{"head_dim": 128, "vocab_size": 32768, "norm_place": "pre", "rope_fraction": 1.0, "init": "normal", "final_lr_fraction": 0.1, "batch_tokens": [65536, 131072, 262144], "steps": 3477}
MLP neurons of a small language model. Each row is named by its layer, matrix (up: input weights; down: output weights) and neuron, and shows model dimensions 192-255. Each number is 128 + 24 x the weight over its row's rms, rounded and kept within 0 to 255.
After each neuron's rows, "fires before" lists the tokens most often just after its 100 highest values on Wikipedia text that the model never trained on; "fires on" lists the tokens most often at its 100 highest values on Wikipedia text that the model never trained on.

L9.up814 [152 145 123  86 131 118 195 158  87  99 117 141 131 151 156 176 140  89 177 103 123 126 119 117 113 111  99 174 119 130 138 136 106 121  98 158 153 142 160 136 135 143  79 141 121 129 143  88 146 135  88 105 139 115 114 135 142  98  96 107 106 106  97 130]
L9.down814 [128  99 173  83 129 108 162 159 117 152 130  98  99 113 141 162 155 105 141 104 111 117 123  95 135 145 144 146 106 134 161 136 117 145 154 130 128 143 158 159 131 133  90 115 132  97 134 120 158 136  87 118 133 124 155  98 128 107 106 142 115 136 114 151]
fires before: "-", "1"
fires on: "\n"

L11.up1002 [114 126 126 125 162 136 139  98 157 176 124  99  77  99 106 137 123 127 122 149 107 122 111 100 117 158  91 106 138 109 126 109 116 110 137 133  87  95 123 169 134 110 134 152 111 104 168 118 130  88 144  99 112 113 116 146 152 137 111  94 123 120 132  94]
L11.down1002 [130 120 110  70  97 130 137  90 132 111 158 125 107 138 112  74 118 133 115 148 148 122 145 137 141  85 123 109 192 141 159 124 104  89 114 135 128 154 109 164 129 166 137 150 145 149 127 109 109 146 143 163 117 104  84 152 128 151 144 130 155 120  98 127]
fires before: "6", "7", "8"
fires on: "9", "1", " ", "2", "–"

L11.up176 [157  74  94 141 149 131 144 103 112 142 109 118 120 121 144 129  69 117 148 129 146 123 125  88 109 131 101 141 104 112 113 148 138 135 134 178 121 144 107 163 172 150 142 115 192 178 148 129 140 132  91 145 126  90 134 125 129  97 166 158  97 123 133 171]
L11.down176 [107 121 126 157  96 134 134 109 131 128 122 123 130 131 146 101 117 154 143  90  95 103 107 131 118 167 100 128 183 118 157 169  97  99 103 122 138  95 154 118 159 139 158 147 104 120 131 139 143 101 118 111 138 162 167 101 139 147 109 108 114 149 128  76]
fires before: " the", ",", " it"
fires on: ",", " and", "0"

L9.up64 [105 128 136 118 135 110 157  84 162 122 150 126 180 113 122 146 103 102 101 132 150 132 128  61 117 176 151 141 151 149 141 140 106 115 122 148 133 154 103 143 138 140  68 156 104 132 117 144 120  99 127 132 113 135  96 165 120 125  70 132 108 123 119 150]
L9.down64 [181 133 132 127 149 128 136 129 155  96 124 144 107 105 145 157 144 132 126  78 123 128 149 127  98 138 157 152  96 144  95  99 135 106 142 126 138  91 144 133 127  96 140 140 129 145 155 122 116 120 121 107 117 117 107 150 138 116 146 122 139 108 105 107]
fires before: " |", "\n", "\n\n", " |\n", " (#", ","
fires on: "6", "9", "0", "8", "3", "5"

L9.up935 [143 178 122 125 115 127 166 180 140 133 149 116 118 128 145 158 142 143 153 140 168 140 142 126 105 125 110 166 136  84  96 106 110 106 158 120 127 148 149 147 183 150 139 113 132 108 137 148 124 118  77 109 142 114 140 156 127 150 117 110 110 117 122 154]
L9.down935 [ 85 126 151  70 125 126 129 162 138 171 134  98 149 109 128  98 102 121 112 113 128 112 117  89  85 145  92 156 137 113  93 107 145 116 142 135 149 141 147  86 118 119 180 131 109 139 189 148 143 113 119 110 164 140 101 172 161 147 133 136 134 107  87 158]
fires before: "-", "|"
fires on: "\n"

L9.up152 [126  98 124 133 136 171 157 123 129 162 141 149 143 111 114 106 103  94 119 165  98 172 139 162  90 169  61 128  99 132  71 115 134 156 121 143 139 146 109  84 136 110 137 122 127 144 106 123 116 117 145  94 155 132 145 170 155 137 135 131 119 110 154 106]
L9.down152 [145 118 122 120  90 138 120 129 143 127 145  92 104 127 153 142 117 119 140 147  98  90  93 130 134 158 130 127 123 146 128  99  98 153 119  90 138 171 134 134 128 151 121 144 134 118 144 148 193 121 131 115 142 124 105 133 115 106 140 111 114 164 128 109]
fires before: "1", " |", "2", "-", "s", ":"
fires on: " ", "0", "9", "2", "8", "3"

L11.up1301 [178 126 124 122  87 136 163 144 142 162 132 138  88 113 127 163 142  95 111  87 129  93 154 105 143 159  99 146 122 137  96 119 175  99  97 126  76  94 148 115 138 131 151 112 127 126 177 127 145 113 136 107 124 103 154 119 127 106 150 116  95 147  96 114]
L11.down1301 [131 118 154 108 126 154 108 124  86 133 181 122 113 105 150 145 137 119  95 125 100 156 134 138 142 153 151 130 136 130 161 107 153 118 135 102 191 114 140 188 128 113  90 110 142  98 153 130 136 122 140 172 107 123 162 104 117 117 134 126 130 145  92  88]
fires before: "1", "2", "7", "3", "6", "5"
fires on: " ", "/", ".", "–", " ("

L11.up1186 [138 126 118 117  99 130 129 125 118 121 138 123 145 105 142 114 132 185 131 142 122 124 139 133 134 112 117 149 109 109 129 124 121 139 122 153 108 113  90  91 104 155 111 117 114 113  95 128 129  89 142 101 149  95 151 165 128 111 126 120 102 118 151 106]
L11.down1186 [107 139 113 124 119 120  94 129 132 147 152 168 143 151  68 114  99 151 106 121  91 132 120  98  97 154 138 131  84 120 125 132 147 121 101 124 133 110 103 122  78 164 124 155 132 141 145 118 161 134 140  90 153 112 155 118 151 128 104 136  85 160 148 130]
fires before: " |", "."
fires on: " ", ".", " No", "2", "0", "1"

L11.up1174 [119 127 107 135 143 116  98 103 115 138 150  72 115 100  86 161  97 138 112 158 147 106 124 129 144 142 126 111 157 137 151 159 121  99 112 136 130 103  81 150 139 111 104 103  92 142 133  96 104 122 128 152  91 137 151 164 128 142 124 104 125 124 123 117]
L11.down1174 [128 163 112 109 150 181 101 135 102  73 150 134 105 119 150 118 120 118 121 127 144 151 145 149 146 104 123 119 152  83 110 146 132 128 115 151 124 123 150 175 113 103 112 157 113 148 137 143  95 113 130 142 115 112 133 147 144 127 107 142 124 130 135 109]
fires before: "3", "0", "1", "7", "9"
fires on: " ", "7", "1", ":", "8", "9"

L9.up1451 [123 108 151 133 134  76 159 125  81 143 101 107 119 122  91 109 109 149 104 123 133 187 159 115 135 153 142 103 140 122 113 136 129 174 113 154 122 122 126 125 134 113 141 111 112 171 135 143 111 140 122 109  87 163 112 166 164 159 149  99 116 116 114 144]
L9.down1451 [125 111 143 137  81 178 120 170 112 121  81 131 171 119 133 142 103 116 115 146 136 101 119 138 138  83 129 135 123 134 137 144 120 136  84  96 152 111 115 130 176  98 137 110 144 131 128 151 136 121 145 176 138 138 141 141 121 110 107 141 128  89 141 127]
fires before: "0", ",", "2", "4", "."
fires on: "1", "2", "3", ",", "6", "4"

L11.up568 [131  90 119 155 116 118 158 120 103 134 177 147 108 156 135 128 115 148 132  67 139 141 111 130 128 144 119 121  72 149 108 148 121 158  81 153  90 125 101 150 155 138 151  95  94 109 132 118  82 152  83 126 139 140 124 123 122 125 113 116 116 106 142 159]
L11.down568 [129 139 127 128 124  89 110 155 140 127 147 125 180 143 143 161 102 151 141 115 110 135 110 110  95  76 159 148 138 138 158 145 144 132 156 110 110 138 128 144 121 153 141 119 100 116 124 136 105 147 140 138 160  96 134  73 139 121 105 142 136 121 155 104]
fires before: "0", "1", "2"
fires on: "0"

L9.up485 [143  84 156 114  75 160 140 150 134  86 102 120 159 143 125 131  99 129 151 139 100 115  99 152  87 145  86 142  89 123 118 118 135 140 122 135 149  88 124 119 111 128 133  76  64 103 106 131 139 116 123 159 159 126 145 178 119 139 123 139 124 126 129 162]
L9.down485 [133 113  75 125 107 123 143 131 130 138  59 122 150 127 124 104 168 148 103 128 125 151 134 145 112 155 133 141 163 100 102 114 100 138 133 156  97 119 106 146 123 138 121 131 150 143 100 131 134 116 155 126  91 149  74 126 114 167 164 136 153 133 166 141]
fires before: "1", "9", "8", "7", "0", "6"
fires on: " ", " (", "9", "."

L9.up838 [ 98 119 159 163  73 103 183 111 141 131 131 159 142 152 115 110  95 164 124 136 115 116  89 169 133 103 126 122 106 143 119 129 146 128 148 131 119  84 110 142 147 142 115  78 133 118  92 135 147 151 133 143 148 131 172 126 157 119 183 134 116 139 101 112]
L9.down838 [137 117 144 173 113 113 115  85 161 151 127 132 137 150 128 121 122 150 108 123 171 121  95 130  87 140 124 186 112 125 114 139 117  95 151 160 149 114 112 159 121 112 140 116 147 201 121 106 153 156 139 112 141 137 151 101 133 152 139 116 122 137 131  97]
fires before: "0", "9", "1"
fires on: "2", "0", "1", " |"

L11.up1800 [180 135 146 140 115  89 124 131 156 140 131 148 130 153 151 124 122 112 122  99 171  97 147 156  78 140 114 108 171 157 149 144 127 112 143 128 136 134 120 130 104 171 132  98 135  94 184 132 182 126 116 130 145 125 109 141 136 140 120 120 132 102 110 140]
L11.down1800 [116 166 143 116 147 103 106 119 124 101 119 103 156 117 111 144 133 101 120 143 188  90 170  95 125 114  94 124 124 137 178 168 123 143 165 138 126 130  95 145 115 118 118 133  96 107 136  81 162 141 136  99 150 129 129 138 125 143 116  94 117  94 121  99]
fires before: "1", ".", "9"
fires on: " ", "0", "1", "–", "3"

L11.up1774 [144 119 121 113 148  93 112 127 107 132 109 133 122 107 171  95 122 168 153  95 151 151 144 104 190  75 125  97  99  95 138 111 151  93 113 129 141 107 132  97 123 131  98 118 127 125 156 115 107 121 142 120 166 151 144 173 170 123  96  96 159 153 156  78]
L11.down1774 [116 124 108 115 139 109  92 150  87 136 142 119 148 143 129 109 130 175  90 107 178 125  97 114 151 122 140 119 104 128 118 101 116 119 132 131 123 163 139 120  71 162 120 121 128  77  84 158 113  87 118 141 120 166  74 123  98  99 105 128 132 135 128 130]
fires before: "1", "2", "0", "3"
fires on: "2", "9", "1", "0", "7"

L9.up1668 [132 129 155 148 154 112 118 137 140 156 136 141 152 160 138 163 156 158 130 118 132 123 126 104 136 141 131 139 108 158  83 160 108 125 131 150  89 165 135 127 118 113 157 112 129 124 139 167 102 149 142 160 161 114 121 104  84 128 131 111 131 131 176 116]
L9.down1668 [131 154 102 101 116  69 122 158 139 135 118 103 118 101  81 116 102 131 118 139 147 152 136  83 118 109  82 154 115 150 116 133 103 132  66 185 152 166 137 104 110 115 137 142  79 139 137 130 104  89 106 147 110 121 132 166 138 134  97  86 138 131 120 165]
fires before: "0", "1", "9", "2", "7", " |"
fires on: "1", "2", " ", "9", "0"

L11.up871 [158 131 134  76 147  97 137 150 166 163 108 148 101 137 122 130 155 153 100 130 150 134 146 140  81 156  99 136 133 110 116  57 131  70 132 138 135 110 139 138 148 126  93 122 133 105 136 162 133 134 110 126  93 104 161 125 166 149 193  99 145 114 123 122]
L11.down871 [157 139 106  72 118  98 147 128 166 165 128 162 143 185  72  84 124  94 120 146  74  98  86 125 127 130 109 137 110 141 183 119 186 103 124  96 149  82 124 139 144 107 102 139 115 130 113 135 141  99  77 130 108 127 130 117 109 149  95 166 143 134 163 103]
fires before: "1", "2", "7", "5", "4", "6"
fires on: "–", " (", " ", "1", "-", "3"

L11.up1892 [115 133 107  88 148 158 162 137 137 105 112 111 119  77 136  77 132 101  93 101 131  80 100 109  82 146 112 136 141 151 156 143 142 135 119 101 133 113 107 142 119 132 111  79  70  97 102 158 155 113 124 130 139 137  96 126 120 144 140 119 131 120 108 178]
L11.down1892 [124 118 163 141 165 134 141 111 172 126 130  96 140 115 134 107 144 134 106 129 107  88 127 134 139 133 120 109  92 149 108 164 130 123 135 130 184 109 103 119 111 168 126 139 143  96 127 142 153 162 108 156 135 135 171 129 117 139 161 163 131  98 138 138]
fires before: "1", "8", "9", "af", "7"
fires on: " ", " (", "–", " De", "De", " '"

L9.up1554 [140 127 103 117 118  84 140 116 138 159 133 153  96 117 107 142 116  90 132 106  93 121  90 112 138 142 157 133  84 117  87 135 102 142 121 149 112 118 121  87 135 160 142 137 127 114 120  86 104 126 118 127 178 109 142 160 105 122  83 135 127  87 110 103]
L9.down1554 [105  93 141 122 148 172  82 140 132 128 157  70 120 164 149 141 111  93 124 132 157 139 141 138 109 113 112 138  77  98 153 122 103 147  83 112 141  76 170 115 196 126 120 136 150 117 111 117 131 108 112 123 112 141 148 101 128 101 135 130  86 133  90 136]
fires before: "1", "2", "4", "3"
fires on: " (", " and", " ", " −", " its", "4"

L9.up1203 [126  96 110 170 123 120 181 143 159 120 146 119 125 120  98  93 116 114 136 174 150  85 119 113 124 106  88 158 143 159 155 135  99 101 131 121 150 145 133 144 161 110 115 123  92 150 158 108 184 155 118 114 137 100  92 110 152 133 124 147 119  87 153 102]
L9.down1203 [126 143  90 126  88 100 123 126 160 120 153 140 117 139  91 106 124 134 101 158 113 101 109 130 108 142 133 110 162 114 130 118 135 136 136 128 188 115 151 127  93 123 124 117  96 109 119 141 175 121 127 144 126  91 168 107 148 178  98 137 154 120  80  95]
fires before: "9", "6", "3", "8", "4", "2"
fires on: "0", "5", "8", "7", "9", "6"

L9.up30 [129 156 107 122 147 129 137 127 141 124 107 150 150 173 122  70 102  97 137 127 144 117  91 144 145 150 105 122 114 126 103 128 182 160 140 130 123 144 131 134 152 107 165 121 137 126 137 116  82 158 132 103 117 130 158  86  90 117 154 143  96 130 131 165]
L9.down30 [189  73 114 109 142 131 193 121  97 171 141 134 141 101 121 117 147 126 128 124  92 102 103 127 100 110 133 100 121 126 134 134 125  81 113 108 120 140 171  95  67 182 147 122 136 162 144 146 114 150 128  88 136  92 150 105 138 123 132 150 135 103 119  98]
fires before: " "
fires on: " |", ".", " "

L11.up1472 [158 164  84 101  97 125 128 107 120 145 139 159 120 117 130 118 155 120 116 164 126 118 149 159 119  97 156 103 131 130 111 153 128 158 112 141 138 129 114  95 151 102 145 123 120 152 114  98 126 137 114 103 132 134  67 159 103 131 138 191  86 127 132 109]
L11.down1472 [140 131 107 116 174 129  70 134 113 133 154 118 126 136 139 138 111 130 121 125 109 110 119 121 109  77 143  75 168 148 133 104 141 124 175 176  88 126 121 121 172 125 104 140  88 109 136 104 108 121  79 117 119 119 194 128 144 126 138 139 149 141 123 102]
fires before: "1", "2", "3", "9", "8"
fires on: " "

L11.up996 [121 137 160 165 164 154 141 103 198 104 129 144 139 120 156 171 121 113 112 135 119 142 106 118  98 151 112 124 129 127 112 110 149 129 128 104  93 129 111 132 178 131 110 127 130 102 117 162 116 147 100  96 135 106 123 107 109 145 129 133 128 159 177 112]
L11.down996 [149 122 171 138  82 130 156 122 106 104 133 128 117 114 170 149 132 154  98 104 112 163 149 116  86 127 146  95 142 117 108 122 148 134 122 111  97 134 141 144 116 133 134 145 132 124 120 170  80 134 132  93 131 138 110 142 127 134  77 118 107 152 157  82]
fires before: "0", "1", "2", "–"
fires on: "2", "1", "4"

L11.up358 [126 136  76  81 126 110 132 118 130 104  92 157 137 113  99 157 116 139 138 133  97 125 133  64 103 142 148 118 129 123 136 125 158 116 106 116 107 146  92 152 144 148 127 131 122 155 159 177  80 115 141 166 122 144 143 104 124 129 163 152 140 136 111 147]
L11.down358 [140 110 100 140 118 128 118  93 122 150 103 119 132 111 126 140  91 148 126 179  99 105 116 114 135 153 124 163 117 122  94 144 150  93 116 135 117 154 152 153 189 139 152  90 154 137 132 129 135 129 130 136 149 102 120 125 159 143 128 127 127 138 134 145]
fires before: " and", " the"
fires on: ",", ";"

L11.up1805 [167 166 126  90 148 100 169 134 135 105  92 122 152 146 172 150 125 157 122  67 138 147 142 149 122 117 141 135 107 127  94 149 149 129 134 105 115  98 141 126 140 119 140 124 128 125 120 131 139 143 114 173 131 116 105 111 130 139  95 143 130 106 126 151]
L11.down1805 [147  81 137 117 121 128 126 157 100 184 149 120 145 106 183 119 157 174 115 131 141 129  94 139  93  67 129 112 153 108 131 129 119 111 129 155 153  99 112 169 155 131  94 126 111 128 117 178 137 157 141 154 146 115 187 144 122 134 135 129 155  90 126 100]
fires before: " ", "1", "2", "3"
fires on: " |", " ", " the", ",", " and", " ("

L11.up1674 [111 125 116 155 113 115 142  96 110 155 108 104 121 156 130  65 100  97 112 136 111 117 124 160  98 102 144  56 129 119 166 131 160 149 105 138 114 110 166  88 137 152 113 101 146 131 123 112  83 151  99 146 164 106 129 100  87 125 122 160 105 119 121 116]
L11.down1674 [143 123 155 110 113 156  88  93 113 119 139 126 128 122 120 136 125 128 108 172 120 122 128 110 133  95 108 166  83 141 154 119 136 164 162 125  85 119 160 127 101 146 130 106  93  98 109 104 126 108 103  91 124 170 133 118  97 143 125 125  86 122 164 140]
fires before: " ", " |", " |\n", " /", " AZ"
fires on: " |", ")", " CF", " was"

L11.up165 [130 124 157 134 109 125 133 133 135 145 150 154 143 165 109 142 130 123  91 144  93 115 129 130 103 167 163 119 135 149 119 158 141 118 122 161 154 183 152 139 160 165 111 108 126 130 116 108 165 130 107 108  78 123 156  86 122 104 160 132 137 130 141 125]
L11.down165 [115 124  78 121 121 127 142 136 103 155 133 137 132 158 134 122 182 118 117 134 174 102 114  88  95 134 134 133 124 104 109 136 137  62 158 151 145 164 120 124 130  59 132 154 118 131 117 111 148 150 125 112 142 114 117 105 125 169 153  83 124 104 154 130]
fires before: "0", "5", "9", "4"
fires on: " (", "–", "0", " "

L9.up463 [126 115 129 107 101 112 172 148 128 142 101 124 120 145 154 131 140 131 143 127 121 136 116 134 111  98 167 144 101 130 113 115 169 105 124 135  77 147 137 101 138 123 117 131 131 108 112  94 108 100 128 151 105 120 131 160 103 137 140 123 138 152 115  99]
L9.down463 [133 115 159 108  94  87  76 139 114 138 117 122 118 133 147 147 129  93 161 154 101 142 135 121 148 115 130 109 140 147 144 144 143 118 101 113 114 115 100 134 156 141 118 162 134 144 127  97 125 125 159 136 127  94 129 109 106 115 119 105 101  82 164 123]
fires before: "2", "1", "3", "4", "0", "9"
fires on: " (", ".", " ", " in", " .", " of"

L9.up968 [105 161 102 117 114 156 147 145 127 116 106 140 146 169 126 164 189 144 150 111 184 130 132  86 111 111  92  95  91  97 153 152 102 117 175 140 126 144 112 110 135 110 126 123 119 191 154 114 118  94  90 113 132  94 146 148 128 152 139 104 116 127 116 124]
L9.down968 [118 110 103 144 143 137 102 125 145 106 138 147  85 174 182 137 168 100 131 157 140 105 126 129  97 107 148 105 120 144 158 158 104  92 142 144 173 118 117 139 132 123  86 109 140 128 149 139 102  91 118 149 127 105 122 140 130 139 119 169 104 140 115 134]
fires before: " ", "1", "2"
fires on: " ", " on", " On", "On", "2"

L9.up1593 [129 113 120 109 125 138 113 109 153 134 119 131 110 116 186 110 141 161  80  81 131 144 122 114 116 107 137  94 111 134 132 144 146 152  90 151 134 126 162  90 103 147 132 124 109 120 137 100 137 100 136 158 153 133 149 140 121 139 156 119 128 130 143 112]
L9.down1593 [110 106 103  95 151  90 117 120 112 119 102 152  77  72 139 135  69 149 128 167 121 141 118 137 105 131 153 123 107 121 109 145 155 135 128 101 148  96 134 161 105 134 175 133  92 136 143 146 125 123 123 106 104 102 147 118 105 129 108 131  74 171 165 120]
fires before: " |", "2", "7", "3", ";"
fires on: "0", " "

L11.up1014 [114 114 115 143 153 156 154 140 108 170 112 126 145 148 107 180 119 152 144 129  90 115 140 142 162 186 154  91 134 119 120  81 123 129 147 137 174 108  86 161 158 132 153 107 111  69 118 137 104 131 114 147 118 153 138 152  99 154 114 123  96 178 192 103]
L11.down1014 [124 177 129 122 131 158 117 149 151  95  93 157 124 137 106 139 118 182 126 119 123 186 113 156 134 115 119 110 102 133 121 125 187 143 115 173 135 153 128  99 118 113 143  93 112 132 151 121 101 136 116 127 121  86  94 116 124 134 132 160 148 138 164 164]
fires before: "5", "0", "8"
fires on: "9", "2", "0", " ", "8", "1"

L11.up763 [114 137 148 125 107 129 117 159 159 124 138 170 155 152  92  88 154 127 159 132 164 132 144 154 156 148 129 105 109 144  88 169 133 173 100 172 132 149 117 131 181  83 152 107 153 154 123 135  87 144  95 120 108 113 102 144 131 181 114 128 103  93 160 130]
L11.down763 [147 102 118 116 177 119 148  99 118 124 100 126 150 101 121 139  78 148 133 176 124 143 134 150 120 128 134 146 140 111 136  88 103 112 115 166 139  84 100 180 124  90 134  95 146 175 146 104 106 112 111 135 139 117 140 151 123 138 100 125 160 118 138 139]
fires before: "1", "2"
fires on: " "

L11.up822 [129 109  88 169 130 128 153 130 166 143 156 113 118 141 157 127 130 102 115 160 145  88 132  96 164 136 118  97 141 154 128 141  91 144 150 159 158 111 107 174  93 113 122 131 128 142 123  85 193 148 114 120  94 142 156 123 142 118  87 116 118  85 153 125]
L11.down822 [134 128  75 125 138 165 168 121 131 119 177 149 148 146  90 144  83 153 130 108 112 106 128 128  96 129 158 124  68 104 128 154 108 117 123 137 169 141 139 156 127 109 127 133 108 142 137  96 162 188 105 117 110 128 123 101 131 136 113 123 148  90 147 111]
fires before: "9", "8", "7", "6", "5", "4"
fires on: "5", "0", "4", ".", "7", "9"

L9.up1884 [151  95 124 108  85 132 114 140 137 142  74  71 142 129 111 128 159  98 134 135 122 156 130 139  87 128 104 104 137 101  95 143 135 158 139 144  80 145 145 102 194  91 111 146 109 133 126  94 155 127 121 135 168 128  97 174 134 151 116 135 190 111 130  87]
L9.down1884 [100 123  66 147 142  81 123 102 101 128 155 141  74 160  95 121 122 135 142 125 126 151 139 150 122 156 133  94 147 117  83 160  96 144 130 140 126 114 147 132 149 149 110 170 112 150  95 105 133 132 133 127  96 169 126 151  92 128 139 146 113  95 129 146]
fires before: "9", "1", "6", "8"
fires on: "9", " ", ".", "–"

L11.up1651 [102  99 136 112 178 145 121  84 102 130 129 119 108 119 154 127 103 142 126 160  96 103 113 136 107 140 112 173 101 131  74  96  99 127 134 160  75 127 107  95 126  94 170 118 111 144 147 123 117 125  89 133 134 139 190 131 150 163 134 117  78 127 126 123]
L11.down1651 [110 147 102 138 114 105 181 149 104 136 102  94 125 149 132 124 132 140 138  87 124 137 149 136  97 145 139 121 130 121 129  94 150 100 122 118 101 124 141 111 118 138 130  93 129 137 156 144 141 152 111 118 178 109 102 126 136 132 169 127 133 141 138  95]
fires before: "9", "1", "8", "6", "7", "0"
fires on: " ", ".", " (", "1", "9", "6"

L9.up1310 [136 123  74 127  96 161 148 110 141 144 142 136 139 165 108 127 103 116 125 128 121 120 143 146 123 124 125 120 135 130 150 148 104 130  94 118 130 114 130 125 161 106  88 117 141 159 116 118  91 169  89 103 124 133 110 102 135 157 173 138 130 151 111 157]
L9.down1310 [ 89 115 153 153 112  90 116 110 136 136 106 122 148  73  74 150  99 132  94 112 111 119 113 117 132 127 115 129 138 132 113 127 142 109 151 102  85 151 125 114 154 173 135 156 112 133 141 126 128 112 132 137 161 158 153 153  98 162 141 164 124 105 129 162]
fires before: " |", " and", " |\n", " was", " is"
fires on: ")", ","

L11.up322 [140 142 133 147 135 121 151 143 116 139  73 109 159 142 131 135  90 146 152 124 121 110 130 109 129 149 129 145 141 140 103 103 138 119 153 168 105 152 129 117 111 102 150 162 110 115 174 164 143 115  79  80 115 144 141 115 126 166  91 123 130 154 191 105]
L11.down322 [124 166 131 146 104  96 124 139 138 149 134 154 135 125 108 143 150 162  81 118 139 139 156 128 111 150  84 123 138 164 111 121 174 111  86 130 156  91 129 144 113 104 164 123 106 140 128 131 127 166 112 100 111 102  87  80 115 137 148 171 147 107 141 131]
fires before: "0"
fires on: "0", "1", "2", "9", "–", ":"

L11.up2007 [135 163 135 104 167 186 146 162 131 119 111 111 125 122 132 159 153 118 123 134 111 156  89 133 101 181 115 100 107 160 158 148 148 156 122 110 174 137 150 178 171 122 148 146 151  72 156 106 155 135 118 159 164 128 115  96  89 152 120  95 160 146 148 134]
L11.down2007 [119 109 143 127 142 125 128 189 109 134 131 117  81 128  94 143 167 178 163  97 131 134  90 146 106 100 167 130 107 116  97  87 134 125  97 138 126 124 118 205 150 130 127 126 127 142 135 102 142 140 144 154 118 134 117 122 163 118 144  97 124 133 113 160]
fires before: " ", " was", " In", " has", " the"
fires on: " |", " He", " In", " and", ",", " to"

L11.up1552 [139 167 134 150 148 102 138 115 159 138 141 108 129 171 147  90 155 108 158 143 170 148 120 138 186 137 139 112 116 173 139 160 145 141 139 158 118 135 151 103  98 143 146 120 135 119 125 132  97 162 107 120 124 111  86 100 128  98 118 147 123 107 120  94]
L11.down1552 [146 129 177  96 166  84 155 146 155 156 125  95 163 144 168 132 117 110 147 119 112 132 101 122 119  74  96 115 160 125 127 103 127 161 165 149 151 141 148 131 134 134  73 124  98 133 105 133 127  80  83 134 141 163 120 173 124 118 139 152 125  93 120 133]
fires before: " ", "===", "==", "1"
fires on: " |", ",", " |\n\n", " (", " a", " and"

L11.up912 [142 130 127  86 128  71 178 123 113 125 127 127 121 153 107 104 134 111 171 118 127 153 130 147 119  99 158 122 176 103 138 143  88 142 137 139 110 115 123  91 165 140 151 202 128 166 154  89 117  94 182  86 170 103 154 174 122 115 137  99  96 139 156 156]
L11.down912 [192 124  83 158 105 137 155 125 154 137 120 158 133 124  83 120 126 130 158 115 107 118 129 173 112 150 140 166 145 131 130 128  76 101 120 124  93 129 129 137  90  89 133 158  98 142  54  77 178 121 113  93 117 148 117 116 156 139  95 128 114 115 108 135]
fires before: "2", "6", "1", "3", "8", "5"
fires on: " ", "2", "1", "0", "9", "6"